Weights of a small transformer language model.
Size: width 384, 3 heads of 128, MLP 1536 GELU.
Architecture: LayerNorm before each block, rotary positions, biases, untied embeddings, attention and MLP in parallel.
Training: a variant of Muon for these matrices, 398M tokens, 6069 steps.
MLP neurons of a small language model. Each row is named by its layer, matrix (up: input weights; down: output weights) and neuron, and shows model dimensions 128-255. Each number is 128 + 32 x the weight over its row's rms, rounded and kept within 0 to 255. Numbers have three digits each.
A block is one neuron, or neurons of one layer that tend to fire together. After each block is what it responds to, as a language model described it from the Wikipedia text at the highest values.

L5.up498:149123143122118141138125107118085144125153048120155113122096147149096111107140159109129144136100130112101097091152130086161139120110135137160131146102134124192153096101174121135119155093193137118085113139182155101085062104153099125095109105195195144142083058128160126150112127149162144088174161091190163092091107187096093156137069120109103116148148109122109095160114073126155086091104
L5.down498:086069143072120135134171186074164156146073115115138136084082155133142107129113124083101168148096123122112118098128112154157127148157126168132155092119121139141176164092122157122154075123100150101163088165143165142168084137130169197155120128159131100173132108157134080150159129141171101089142097123136145126131149132131120132114113151166195154190143086159100131078147147159130112129146
Responds to: Mid-word pieces and copulas. Second word-pieces after short initial fragments (s-ac-rifice, Al-ph-a, S-oc-cer), -ly adverb endings, and is/was/and following It, He, or and.

L8.up240:066145127109127142125104161127093157185082085169132125173096157166094133105166161126178093131097101127141085112100150151141103149100179149122157116146146089160152097143133132143164120128133072143039106150114110105076094118118159113160151170187195116207119141144116086157081160107076132118140103149117080107134124110072072134088105106116094138159202043092125201124115116197163109154142
L8.down240:176111096083154144170116120131103056123130140177135125107142077145173143139124129153119092137065185098151199155151100083137190109130080105107116157109080137147081092126188110118095150129103131220112153152112138117115133134164178155110085194184167122118171157130083161108091178150076146129107117161118134121147149143166056154126155210182121166115122121144126163116170145148155077203077
L8.up259:152118157150155140196082169116097134166090146166108106098155109139125049146103128144125108120110144074163125037105175115081157096130147160130119126095117155152138148159115123081187164095142177128082145187167094159119148146088144146129071093187138119119167104146151173067153152185130110121177141079127107096112123160179095119133077124170172105178100114148078141079130102159156109046140
L8.down259:136113110134105175147101153102122153149125139120122105112057152145212123148156122105171164131064120091179167086077136154092073145143111090138146169104101144173091146102147125128121121123097140118151170153150141071075083114119154124149166122091167092121172128196070126126132140149136138148135143105099098126164133152106086119122135107124134132148129130160101145090088117095094133146098
L8.up795:043140135109076154140123147139097099137088172123160139096154139125131143130116141128129123117100181118190192101148070099113102065133123130142137128156145122069138110163116136090127164177134123074152117175126163146183140149168074094134119080154131036095149171095107179146131188109097107151126125160090135153090107095130192170124167139064101152113107117061148176136135124176101131136094
L8.down795:140135134097170100094067148101096108157072089166095107060137218091127097107160128113111093104098142117068138119119116132104160144160097126153164114122160121130106128102123097167132075136078131151135196139126157101145095134117109108175145137118153138142139101147156123091119129071095137160205161161155144106125122118152129129172116225165138122177131165197119166089108167120165128173138
L8.up1225:160131160136127173145109164220089121077112120132132110190126234147148117145137104124080164184114088169172102118112123122129099092102149059132206125107122126130094141070114133120176127113111127122070151104137120169204099135146102124093072181146110193142150111160093127131116154092088075122129139113055157143104111118133095092115117142091090128164143143147112075111137173120088082067121
L8.down1225:134072102164123069104093108132127119180099103112117125094102255151117107123126184162141119147065102130097121174084175072115113083131162111155095161131154065124155091147170135165119151141143101106159139168062176135106130129104107148138084152100163136176104158137182127133090154113119144183168050084131105143116135113133099184125120128141110143111137151152101203153112106119116087135147
Responds to: Copula after subject. Finite forms of be (is, was, are, were) right after a noun-phrase subject, as in the enzyme is, the collection was; also not, be, and -ly adverb endings.

L5.up164:104151081111104214132124142136123130135163143128134145104115126141129138091136106125097120111155079161123090060105112134136128075124095140110068176109148105179157157157122107061106085200173087163062182108115161136090105093161134198043118170126173122108143165113130145137126200134140110108141121149120075091099110181162134109135174121138158109134125055048129117161153116075175163115111
L5.down164:144140191134134139079059217080164131144150159100112126154125135165127085120143085123119136151046125124077151118128139159141104159099172124058137109138117072110086127136119150100134092075113173152093117141129090144101185146118152102156189116222129104124090137144118125092143075133128111149137151121152140142164115063124099167102151162102113213085206119242140143090121150136140125083149
Responds to: Final piece of rare words. Closing word-piece of a rare word split into fragments, mostly surnames, place and team names in tables and lists, e.g. Oelba-um, Aşgab-at, Colise-um.

L9.up284:113047080092084133044106157114119110147207128124140153127176157111151140142172141138106081118141140148132156091110188151123132146108219185125130175152068170106108137157105136146103122162096128119154159154134097120120106126132114120131113107140111129080141137174125130071110127133131072171180162092074102068124164136108115114101198085164114120059150109082141146150129147109132079101157
L9.down284:178131127132103199171141149181096147084076144100148109153155154067070125115102150131070121102103120066159107161167115070140039134107172162171134155106057194119112098122120071065089153122138109140102117087139129105124146131130096127110146101116163159142112128095174117160142168144127068090134133101123103120175175132154076174120092117139120128117113130145186159133086108105072121153085
L9.up755:171105116120132187089099178138140099207188071091168107125175125054106169108136100151171120117142143101140138112125111143153114161100136114107098093152070157164135070069096173157144150090086114140169121158113096140120134086074142047090169114151170148093112072158127165155132136010145125145137143088110095064173068105131121118145190121160096179154123146119181102134144107143156072104157
L9.down755:226176076103189126170130080158131142157121074106139145133138164116057150169112147114109107122110113076153133106161132150132090141094116179085116154149131114143150097134105124133152115132123144148091148120173123130128147076119146148136153101082110130157110164156151105095104133184085087120086169140147078124119133126121129098117132086163121135173189072133196110151150107159113098116097
L9.up1018:204128161089134172098094113116168130131162150092133141118162070050120126188152106160104107117099109116175150060120163114130114143103075135167156138123120179108090097108164142117150153164070087067110152164061173088144131158099149119125152133088173097127115061142167109147135176127104081131103184158156124122155154128093138120128103130130112147136150110153137173106134164084121057082121
L9.down1018:160126137087151188112109161145147058114139092120114154188169075036165121161097112143147016085104152135177102124143105114150111134135121101154121166138129144135143093152138132105128139141081168138102077142082099087106095151090097173094146115157159115129169094113183123087128081165087120116107108147091131062154123205121075127204131085170130111094087103150102114114142164139094099166135
L9.up1104:127126070062153151121100173149160119164156118106154086172136106083050136147074132148101089155132147100179114092091099108152112179127186112128069152053089179134210139107158137186224127141115153143136133097122107115145145031103118177115196100141182047100063061170176084124135145148092144145098185119136103113150129135106134068153114134103114077101181082089103086095119190126124092147164
L9.down1104:156116101150155167112088075165130146156143113174134136136177165128096135080109176158179140140128123058146115121151118205136084131119159175080159139170125120096152149145138138138093110110074117127117151138134150105129134172189101101148195121139153141116142109129138122178156109145205092118159163137107096135140146072111137081121168082135180118155143147143184055125110142144147107137130
Responds to: Romance name endings. Final word-piece endings of Spanish, Portuguese, Italian or French names and words, such as Cerez-o, Sérg-io, Vicent-e, often in lists and tables.

L9.up53:078152126083092102084126120170160065136161203097147162116082157158100119171110156087135158172114139138153116168169132167160168167170152117097111097113048124074110158126160104103147133137166162092185127156216153201151136124071093159149142097100115081115160146046150083138108168150139152156115044175099133145134108093126136156114124113067138081142111105107107106112147133119107144133192
L9.down53:101190143073090172189156134133163107145144163086136119108110128120145118125106150159138219096125108171083145178132132094138116088160141147106142096128109115073171129154134120133086134146137120099157137164216133062147106132139151124151180090118079120104109109129160117100112167145145150127162129150103146167108163104151087180088123069120105136159154050141125075089114126173113155171155
L9.up1297:089126129084122070104117121125133144162120121081133090149132129087122133170078115141090168131170098066149124132187136114073079116170131126090120051132135104109172137137154151114168138127104140142104176162135119163088145094141131112117111121168171079092141150137155157136101197119150162111074134139145144140090104110147150199169133106121119154154119180114093104118100126165096157130128
L9.down1297:162213150085098129090081090119126131114158131099111137146125081175086125076110131119119152101147140148111117139086137095088079108156110134150128144143122083133107146149147102138125097104152140119176071127106105168147130148066124130096131152116154118120130141127117133140139116168134159067107130099198164135144139148111153183108129069167131106109070137176068110072161174153126107173164
L9.up1439:054129133086149109087127138144173166108107116123082133085152133153124114143047121137115112183125179139157121164149092163054089120103101134169116090158126149095155135103151173131092155109162101172147139153127148120126131130123119125080154077124092156046147109149150162123121141120104147151220084143131084118113157195130126170138084151089178113145156120162146091107112120155099151143181
L9.down1439:145167097051128105108074135133159126108111186096150095169124127102085159086125141144149135122156162164156112141041146119177116148211125192133124148146135072158171080093094164110108143116176133098098151159177040171116135097132119147127114084124133112188058109116160149108060128119094158132155114115129123135147128053190125184151158079134159112202154122119121073113155162121128132103169
L9.up1531:078174089143129159106117139127145112151127121112116036103121184175119157130112085103133188060157168094110122163155156148146115164146082121035137100128147105088181085071156084116134193072126206131158099125190135172141108108129135144120125067138126114083125103152157128097162196140140160143159081134122154148170089138128150165157106122134210120134114149132136143123118157135136105131165
L9.down1531:116106130086138104139160106151132168135145135131101103152161026148126124122157120138152115105121085178117129109079113141067099160173108128180110106108081044066143132164113132144079123134132140139079149096131095144112144142111160161098157127134178132100110085147191132128061146143139104182142146108127103104087137142120073175112128183121093157148153160154120082100157092133145139090070
Responds to: Surname pieces after first names. The first or an early piece of a surname that directly follows a person's given name, in lists, tables and prose, e.g. Rory Culkin, Paul Carden, Justin Trudeau.

L9.up11:108151199104123131096148162170121138135062108144143114066146121172154144170115133129121110124168100150125070103080183066117069108136127171096180219178137112135103114088126147105124105173121071137139113070179113090153164060184091110117115140110076098111133106089113211129111131078149080086158125104074111103117151142136089110146168167118114173120155127138168105152090148134158144109134
L9.down11:068105155083150106112109172107118125129102157114137128092058124069122160183138184164175137122109135116083131137154082113088126092096107133161132103137131197116127107158159088090129149131164163142107160132080099019132130091127143098080163121119114089056113139125127104194164117145155101129157145124145123153046160124134160096110110091113091140097108136140184155162098147183089186113169
L9.up134:134090163169138149150131128152165169135121134186125104137135116171163098147110099153061171171180141148155127155143139195202148120115175136099138086119094165142137116079106147129118156169066104099056128147120128104128092079183117107115117159066130137155149131132075176170153065115150128121147123165121147109136159184155094164158139124092107103109084117113104136161126097136150134140096
L9.down134:128143107126126131097138142106123096197104111094180118093138147116127166161133143128164112105056090172101094159106077092104145098138094166127138138124192130098162134172099097124120084123196103216170113113108131139173143177082112113149116139125135137092039178123132096105096123119118099175177132093169160186129095088067116124101136194133153145190097185037119152106110140117140094095155
L9.up605:134185118097098136129142139142105169116110091098135145175083077148170110106134144064109120123163106165146159068103106153117098196155090190098189124158138133131165132134159095115118117120099163138125129198109156102143167077139164102152100164177126137109077070086156136118087157067104169122133136103096081112089167180143071110096174109160133134116113138165158073086106112095117147137094
L9.down605:155091133080145096115207159117110112161128152151143133123179127147127119146156138115136145170091192143085132140125121174092131112128163102110137115103121114162110181110168115198060105144118134119146178120147090083079125189121056100091076121146148124123157096163107109160100148180135142117131132072164165078136127059111159097106124065122163127136178048111077128155165160104207159072141
L9.up1183:118162137150140126103121166138132123139130131111142070138177123151138148146075112161099137143129107091113119084105126140120115141124090110163081066166116145159164063122101234100141160148114152111100090128142079093142120072146113133135119111151130138154182124142129138109127132126145117172109158138128154101097137098150113168101093098183115090100175179189103158130120135102182104069122
L9.down1183:171127111101110110103114133096099136150136099098120197148157111111136118082136143091152161098142121189157155133138065114084101095180149109159200171084134110073116079119127139142090187131157140088073107112131068126147143140175122122159126119113164091107111144093128108155169168164147115052140160168107134216097092127115101138135152108101117092172095121140049158142127099100077119078127
Responds to: Size and degree modifiers. Adjectives and quantifiers of size, extent or degree after articles or verbs, often in species descriptions: most, small, broad, large, less, any.

L8.up591:075122089076150095104074112122135145121083141159150116114122168127103175162138147080137140040137173140153160102136165128086156128073143107134103136118176120176130113156039139168153112166105085120128172081100137174081162150078093161153126122126161130142106129109142158167129117154108120129223158127181069105102103126170152172097193120133115116135132095139200166097142154120160154163143
L8.down591:106145178115148048137099086169125108114095141095174110176130178090110186138072109142159154105153152109090132115144082136154161109113097172193149116158152140181158119083101080110066089082075089138115108122156077118096153170110085132145142066197164142148165149105098102117110106133138179115139110111150161152110110163102188132159165078134152103129110117171086145146093170095111068143122
L8.up685:119098162168131054109181132153052153120083127089117181166129170072102133108088140104153092108137164110150149129102157174092121153126170079093084069145125143168154155139061151111134132159131124100156060082150145142088172106171087140107165041098115058166119067186125159194098144091153095192161119132100103141109170162125173187121212134161097165106096062105156146168127073123154090132116
L8.down685:163139167128136107184148084161088155124148122107088131165148255119152094122122053131116099129106130128113095138058124118147160108155149169125125114114158084111134119181162158190128146140118089155124120107160133128163109140184075155073126078131143080149141159133080133176110077134090112146116141117119115098135124178124191121139177086204051123119115161120109108159085088113157136152121
L8.up1259:063157156129066127110166063134138129120159161145180034163172145136120075111159127201088102146121166131131153158104092156071113177119142139096131158123127123161112130180087108133121148128100096147084130125114103129162148154110113147125082137192112117118137149138129107148131134132147113119129130168154169099108160197104074097102140166125169124091111138134103128109112107154167144078162
L8.down1259:151137148066140106139161113061094163145082105075104154063124178087110124160093132087093164127104140117081122109115094112191189137134096110110062079144052100156140133090118086106172115155157199105120179162121058144057075095178158152143093141070146141147125151110175160077149119150164208142145057107128147099104130110150175127108082142154096152126142109165156155113148154129106109138088
L8.up1316:104114215080135063131149112091139162090156155105111147065128157096119178097173111080129129089184158098135077143059115110119187164078118140095153150095130142091195104156095085143180056107158170154183062106157151156124142154136113145135145102146104133083131178152104069140099185149103115124109115138125109104129132214094139120125145070179111120122149105154144097092110112132088098132128
L8.down1316:063134123092154169141080109118068098113142092162159130073172191153073115036113150134126102145131170073135141083088168079124142167147172139088171173184138157145166153064125106173049143131087167131149158115159162174082105125085163162147120191123077147145125115143180097053169185146171161111117109144112115122076168107156164153157130087138158108121155144144206178124127124104182114058120
Responds to: Verb stem completion. Final piece of a verb split into word pieces, often after "to" or "did not", e.g. fle-e, diver-t, prot-ect, plus phrasal particles like take over.

L8.up163:072140119104106121113147138100120084120132151135108089087121179146098128133086145147120169129132144135149155143128149178181168118144132081114096096119112134068140098159139094081135150114138194149188127155185074131158133129124122119190184088149114089104090128148184073147151147153154120154142102162148135147131118179131140157150087085106203126132154097092160115151097137116114141142144
L8.down163:122121188050109154095147101162143098115155133071131121053160087126108116145135126154139153100140105160055122173122123159114078153221121129125097114126108075064166121179182144068114177118151157124099114166222072146150107122120129139100174103101128125094125116147126118124122109113132136100098100178168098179141159164169100190117127111138137097118121144127128085140125139175068123173079
L8.up729:136119090162096129095087052131112144083137080097106089148081074145123130161136115109197144145099170115148131116096113113122087102105104110158022167145165078113137071125103100109106118155188136141154132085104082117183051120080090111135065111128102142052099109106113056147090121149141100111179174148157186074143199153102091119120172121154143092149194168119117102132120161107164157124130
L8.down729:130072128129096090168094130091113152164152107125138083197111106164153147100151112095099128087165128102068109125194191181131141056142091128158094100132113181121156124123146198119150139152094167148136150154157132138119162098141104156159150125132192213104146159154131078149112117101158144097137129131168162162102093077243176134102071112131082140120166168133098146184115079125103163108110
L8.up1212:182089149145091082086064138173124148147109077145136125146109126156178126102153124086089097176106071075161069103115130138085135146092217179133170100099203113107113146139122160170169108130118099168137129146121116188170201136125117130139124129150118135133106068138134150116110129224143110103171136157099101155137115182051120116130155147096118107115069150118141138155096149128122160144144
L8.down1212:139086200117183077098097099085129129089104119092089050126083172151162132129167145133140102123104089075148050095110138164130111075097148143113095107131092117086121124097136155161100086115122087128143077134174139151119179102143119123150083137125114133145088120118161128173102104120090089081131119153114071169130142149111162168145122124151097102178102098082064014158103124166150182139100
L8.up1276:180106125064134132150065121188130105113125081113101115136196141112036124122200112130134044155093115070114143091140094120092128137143122106128162132105101106097076124114094123131131103080108059153143152120151135073180080113116160152158041130167176104130091121109157125081099147181107148049145105137116112117141094141077099132119132152117111135155129195128132131115160165148108185097126
L8.down1276:185109103177151048130108125185094112111122153145144124124116163137143193087148153166137137101151127059179077127159137140109084154158098168154114100070106107106114184105102104110133164174107192098082112130056104107126130077123126093100106141062119151090142129126141118167103105154107140149115167128144131187119119142173134113083097089123153091061118103093102131195127133140159111100100
Responds to: Inside multi-token titles/names. Word pieces in the middle of proper names and titles, mostly song, album and show titles in quotes or track lists, such as Fl(ame), Sup(erman), Cl(ouds), plus surname fragments like Cl(arkson).

L8.up114:146083114077123190111077199142124115193139127081227115144087155109097142111160071113145114103059099103161111089107157109151090115164135136103113157078072113188130160138173102091167108133116169152134156163132090116074154144149114107162104117121173101097105130164138144146115137111154136186158193111151154123160166115130116062116153076139124125150112178159219173182153163090171102092129
L8.down114:156137089125088162144129140110124111177164118131115092133131104105077172119180147181065058071139132069093087089157144103149142077140115141156118167115138159150128126144130100101115149141112164117119135084091083145081122143068096169166171090166132143098115081121169189137192124169077097103082129151133127140154114144109138099140130117174096083108205153168149059091100119126099121122109
L8.up407:126115113141136184083052141154144114165168102119110080093167125132118120141086161168126155131077111077121094094133114136117156130074154123106157151140185121131088166125117116153095075096160123147133148105048163120145141127085108144122171167131131138190104152133107196118156172144125160133114073133131107130159114153141113068062131139163163131124130154003148089123157172121090221086110
L8.down407:170109121170098116071105180092138141136123150172092064125110154144117137123113095170146117115133121032133142126175117106079106124129121128153122159092116091111070128083083144140111097102138145123126153100184151118129141071150115081186104138107147102101194138100116134150114132053135151138066024135110113147165159091112066123138159096125137160066135129104150124097145105117115171121109
L8.up1148:137143057126160146105069162136075120146163050150122076107146094100160111133174160125096151141142099104176182124134028097173172110096081124144099159107123140138078143067208134077086113177149106135104171123144135130127135110070068122188092115150064078132132128157195103067100188119165136153167128084152130136151174150134103126108175138153137102171131134082152110161182119105186086118110
L8.down1148:128144113139180120112143115212117146081171077148111132107132156122118178130102069112190123084045160133121142135138179106111171098148135154131097146113128130103140145126140155127180140131116107126136117094066105102128107105149132111156130102140185086152137150167173154130091156128152125152147110146191124096126163186188127114123199051122098116157128117161089155126087120147102083160147
L8.up1260:103064153120128171108109111175125103176184165158125124098065122149124147083147139047120121137090149192121119140099111143111110174109158142119120161168114158115117174102156093107139133110182084071143150092135098136083129105159111125118096120197107137113170124099108149124089203108158105174170153153129068085178105123162085164116117136130113130151128121076159125128120142159102106151182
L8.down1260:094149088166126154121106128130106148164111120168118162155100122174160123170132078154095157118057088148105148122118124177176184160136129143131110117108158105182160137123113136073111130169112108133157139113200117073163103159159106120128095141173094120130122155166120109160102081155105149106118111140131109085180134121151077194130204155142109153146163142146149146190152108103133123129108
Responds to: Final pieces of names. Final subword piece that completes a multi-token proper name, such as labels, titles, places or people: Omnib-us, Megafor-ce, Evangel-ion.

L5.up185:118067122194088106083095146095127166082146105118128100150108134110142124120143120108096115135116113134145102113190127173128113147121176127146063113130146163145063125140173143102073096208136097145116144103164139152112149142137115136112163129181148114163074201109145133130165124123118108136092207110119139151139119135150112141107154122163063109077095170125209077080063124120114117158141
L5.down185:094132178129176122089144148095180103139146113126161098132084230082156153123126179063115149128130134136073120110150157121167119107085157153197125152145157170155166128195098115114179145101136134095118094113107097122102102172123061114130075125127175124156154118132096160157108143125092144104157142137220088131110127184184165111097139160139146070099148083129136106085148173140096131136104
Responds to: Verb-completing word pieces. Final word pieces that complete a verb split across tokens, such as bor-row-s, demonstr-ates, rece-ive, or a verb right after "to" (build, show).

L9.up371:087124172087135095108203094131127057175095139146162098165102127093118127177097088055129107111155199110093115149093111105049087112107117117087129091143136146123099011177076148097100143126186110091075111103082102133142182151099099140145130105128139118049183092045146145144083134109127163155126114126071131079133175166163126153077145111116140111112132111153111132118072113191087176165130
L9.down371:057092072121115144101107118167133157091103116117117108126145176117138146087160082134148198183081083127155085140138111152123141083143089166158133095130130138073152129110127134133154140118110151165154103161173110068124098148125132097137164102176095188122154038152121116114164096065179130146133135135147171092153099056103112122166107129090163126072122165170156113134152092129170100144143
L9.up683:094122175117134125138148069162119124129147129113188140115117151137194118156085147095150123112106054130057122092083137146115096106094115086117100101133187129165155112131169206186163142125140179157121125150116145150144137073091086184102103094089135051160122132107138151167164091153096092115102134128192100127094151192208140142104151075129103151157144160093122111092121197100211156125134
L9.down683:099109188076152051164137150150130145124095157090170114183146187153127086127123095082145109143163136133188135109093136114199089077124116149142110150084126167132134065126168149109150130095102110176131099073135137122153131155140117117099129133107152104159118143114094132159086073160075125106154134144098175150135112165097197128153146152182082159102059127131146121154118087135139073147089
L9.up710:129135122116121121140098126107132163196100155138167158106116136139154159146172156137143057080154187123129085133077186117118129104153209160153082107084158063104152110152155218106074096127119097195134149153145150084110110178122054066112162132083183149146122084144221143130073110198167116119163127141158134071129124127150113114117136159173138085052132146169111140129131063077091138185104
L9.down710:120147147176165108125154164169125127115063139089128100100138211142137165192129124116093181170115111116093122136122119113125091126141088138135117120123075133114121121081132074109126128101127114101124077154120102162162130165145137179131095201131180116113134136173142097137153200149093192140112096145116137172162139149088144145110090078187161159051154144155142108148130172112087178090149
L9.up1046:099132181127102106174082131140110141145069102157128128109084161070129126130121133122108112140152167126151083099129108112099147170107170085117059128121160137131083134138066169141085141137155098105104096122093119176125130126160093149105191076170153091114114123089122168151112115073198099110160121123179139088147109133135208132071173133163129088072105084182138152111138130132138208157124
L9.down1046:066135174128126084125109151157085134138152126129099104114127211143146152183095085106151116135182180119124128077087161115106128059164137146140081093139141166101168084145127124187086173124159106152128112140116101184169124140096082125032106145178170136121146148167114176147130128117117141074119104144141145122143118143100195102086168125205151142103113093129136158115132123111107129149103
Responds to: Verb completions after subject or to. Verbs and verb-final word pieces that complete a predicate, often after infinitive to or an adverb, e.g. to break, re-sign, interpret.

L8.up302:093065135102049169104123094186114097117122152115096135137077147108173076150148151149099155154160157080119111127096113092121187101148153151162192173160090059089120185123111122162067169131109068132175104113161121160109189128172179159147111120170164132087080132165125120118154070155092152085146149195090162144109121102098161093179127126085104108148114136110111117167141169181114121188187
L8.down302:143112142095136101103086146120124143095110148124131088130122166042129135105113112144212106064147130126190127141144085164117166147189070098122137069174219129112119114091172148093118160162114048097132154084156186146114116149176141116101139118149080110116147134142101119096152128150072138163102126142066132111112161136106117131094073180110164100155166093130169093091175132116076141108104
L8.up322:097109191148117145226085172122137085121098139114157160052111168082135158099149121162148155150164148151136120161149115146181115073070048125120118165138126101133157089099150104086159145130127088165098124077127141140158140087186148173117121102140135133095142090142105128149197140101141128149146089178142150107101140110121147122120138181138103151088173198133163107142112149165103126140166
L8.down322:099122131116122114103131112119142136138126087118084168159139119108180166131107130194126102094086152218172135139123147134126157133133104120134111148105176167120160159113132184094160115145163107086132115112104157109152119175075098133098127101153142114059104170136131037155159097022096089122129094141060145026095163116116142105108132092180132157137086123122110107125064160101108188119138
L8.up834:147103137108148164140090139180176093104080135047096131120143106069082194147160119177108182110147128202096120128116136109161130109151141136175159078152176158056086156093136173144106144141164145094140155108105072129129064099107122136121194067107101157085088160132097149165066115158112153098154087077172136088122124152111174136151129100144086138121139147140122178201114126153111147134135
L8.down834:139108125159086118151128125154136085110154139130103148089102169200119141154151130181163102096101156191075094092084125052132116115100103136176178088131198138180114107115092082152136161112183102113149116124155034180123092098132125096145164141080144108129166145125146124135090140087119110133100107136137127139128105141150166072139154114156157119136101139140163125120085146141158173057206
L8.up1193:145172096127049102161110215118133141183143044092135149128148129060121184086097187122118112190161102138192212141095106120148072084107100155121142110146122131163096101093116154098150116138091080146177091116129136103166086124166162098133084107145193131094125072134126122164111117048104155148134106168065110163127166137133142159096112121090153099148133098143121163160094156130171162136146
L8.down1193:132121173122110146107141160092128078133098117160057134143136044168142156126147169187114144151105161213098145119161097110143155095124095149152146176138101101122126127137142140117132198117080142164087121130096128121118140146156092114063141136135099163081136148117162157126131115182197100104103108136128098132140172156118143125106139169125196120145099169196087156105114083168093122108078
Responds to: Word starts and infinitive markers. Infinitive "to"/"be" before a verb (in order to be effective) and opening pieces of split words or numbers (be|autiful, Bo|one, 1,|000).

L9.up293:110063160078144127094152101157130127122083117100133161107080255156095123141157123101162148175149144076160138168170121140107103112127152167161129122130145119145158081109070172107183110138146148194084128103131112170153144113068071125123084121113183140157094130115130095167131087122122103105089063203132107129129099186136077122140123145076063106067172098165144128163070107110124101164140
L9.down293:127130103132102159166082154138128133129160143141086089116145255145133112118172086167183111134127140169064151185086142103090067151080107177131116149107124139138138162105133081152118132140107146114143161116190149104137134170148094161140129123149146117122181157103097111173063124129064121067181146157115128082157065133087133128108145102110148116129108140187143129130113116151206122147167
L9.up354:113140122130166137123120179098132147177090162106106130127111109103139139138149048175113134156117139138171113132080114133098175147123111111128132122108189132156065125115067152120136157182109163126172143152125148089127142150114156149158096132160181117128078114153091130094119174124160108118156122154088109139064180125123093073125104129166161118119179131169079135138050077116138137086108
L9.down354:094105105162157156114071151160180089173124099090134149131122224139114123094137136064119090087110136160089168109143156125134146124146097150116165168115131139146079103121145148077115155179153154174141182120121175139132149162147120119127188137103105157157132154162049108146158054115118109093147104122087118098112105146085138122110144141099095128108128177130160136147173151128096132103151
L9.up609:130138115106114150155127157112135096148151121130135100171111225179106119102188129077086052126116137134159156127133098103086155141112174114133124093076133136160126096088127101160086145144067087132149137078081110160132103094127117116120086060171124135131149145146107178119069109113124180113145119099078122094125101090165098125133134141104140136162173137147133068132080152105098097137084
L9.down609:116116119104109069193145142125111161135105126143138110161113158117218181150129140118163147057112106108148133152145080106105132100132093107129096118143063206097166128122143160113117145101140154084184178152136057094162073118119166097117093080078196142156147092084068185155139144130089165166084126078157141113179185170174132135109089168204048146051199090198133163188137096131060085145090
L9.up705:085108204104076095164116102146139174185106048106147119160137233162111128100143155093161094160088087167142153093122143078131133125128103144125158187165160107142129078111154097069148123106083151155120117112054105106161125112135086154136116157099161101129072148086110121126119142121117093096100120112124133083126111151134058075130108126085119145113074079104108101139200138136167121091135
L9.down705:145117059160092210152180108139172116085106181118150096116109255111160173134129121102110123110125116149151101127116108159150066128090113057065151150170061205150096117147176157087119104126139160163097163112082138115109172153135146093139074144120158139109118094145122127092118164110138146114191084168106123076074150132114125134144114151111107120124112186190145167107160099122203125147141
Responds to: Evaluation before a predicate. Function words and degree or judgment words just before an evaluative predicate, such as was considered, deemed very good, relatively good, as the most.

L5.up1025:142090123114169158070075144201163081126153140189159135070124107246140155070109178087152120147103111132127127106138104141110151081132193141102162132117137168125121150091114156146150125092163063174127111152136134101154130129082120105103117089154087109158139088129120072151119137164111151064137135099091154100141120186115135125073128135143156131163148165109140119100131151125178124110172
L5.down1025:161137174126143119151142095116124106162161128163138095075152051216116149116093093215130152110117133165089139116125144107110161102122129147154163178140162150083096184117109162117066119155112144099148117102158150145112128119120110129102076075162113139103162168118122129075113122074164123098134142143136093200181164118154136116141113163160086120155182126075164124109112152180151117121117
Responds to: Inside proper-name continuations. Word pieces or later words inside capitalized names and titles of songs, films, teams, places, acts: My Time, Red Star, To-oele.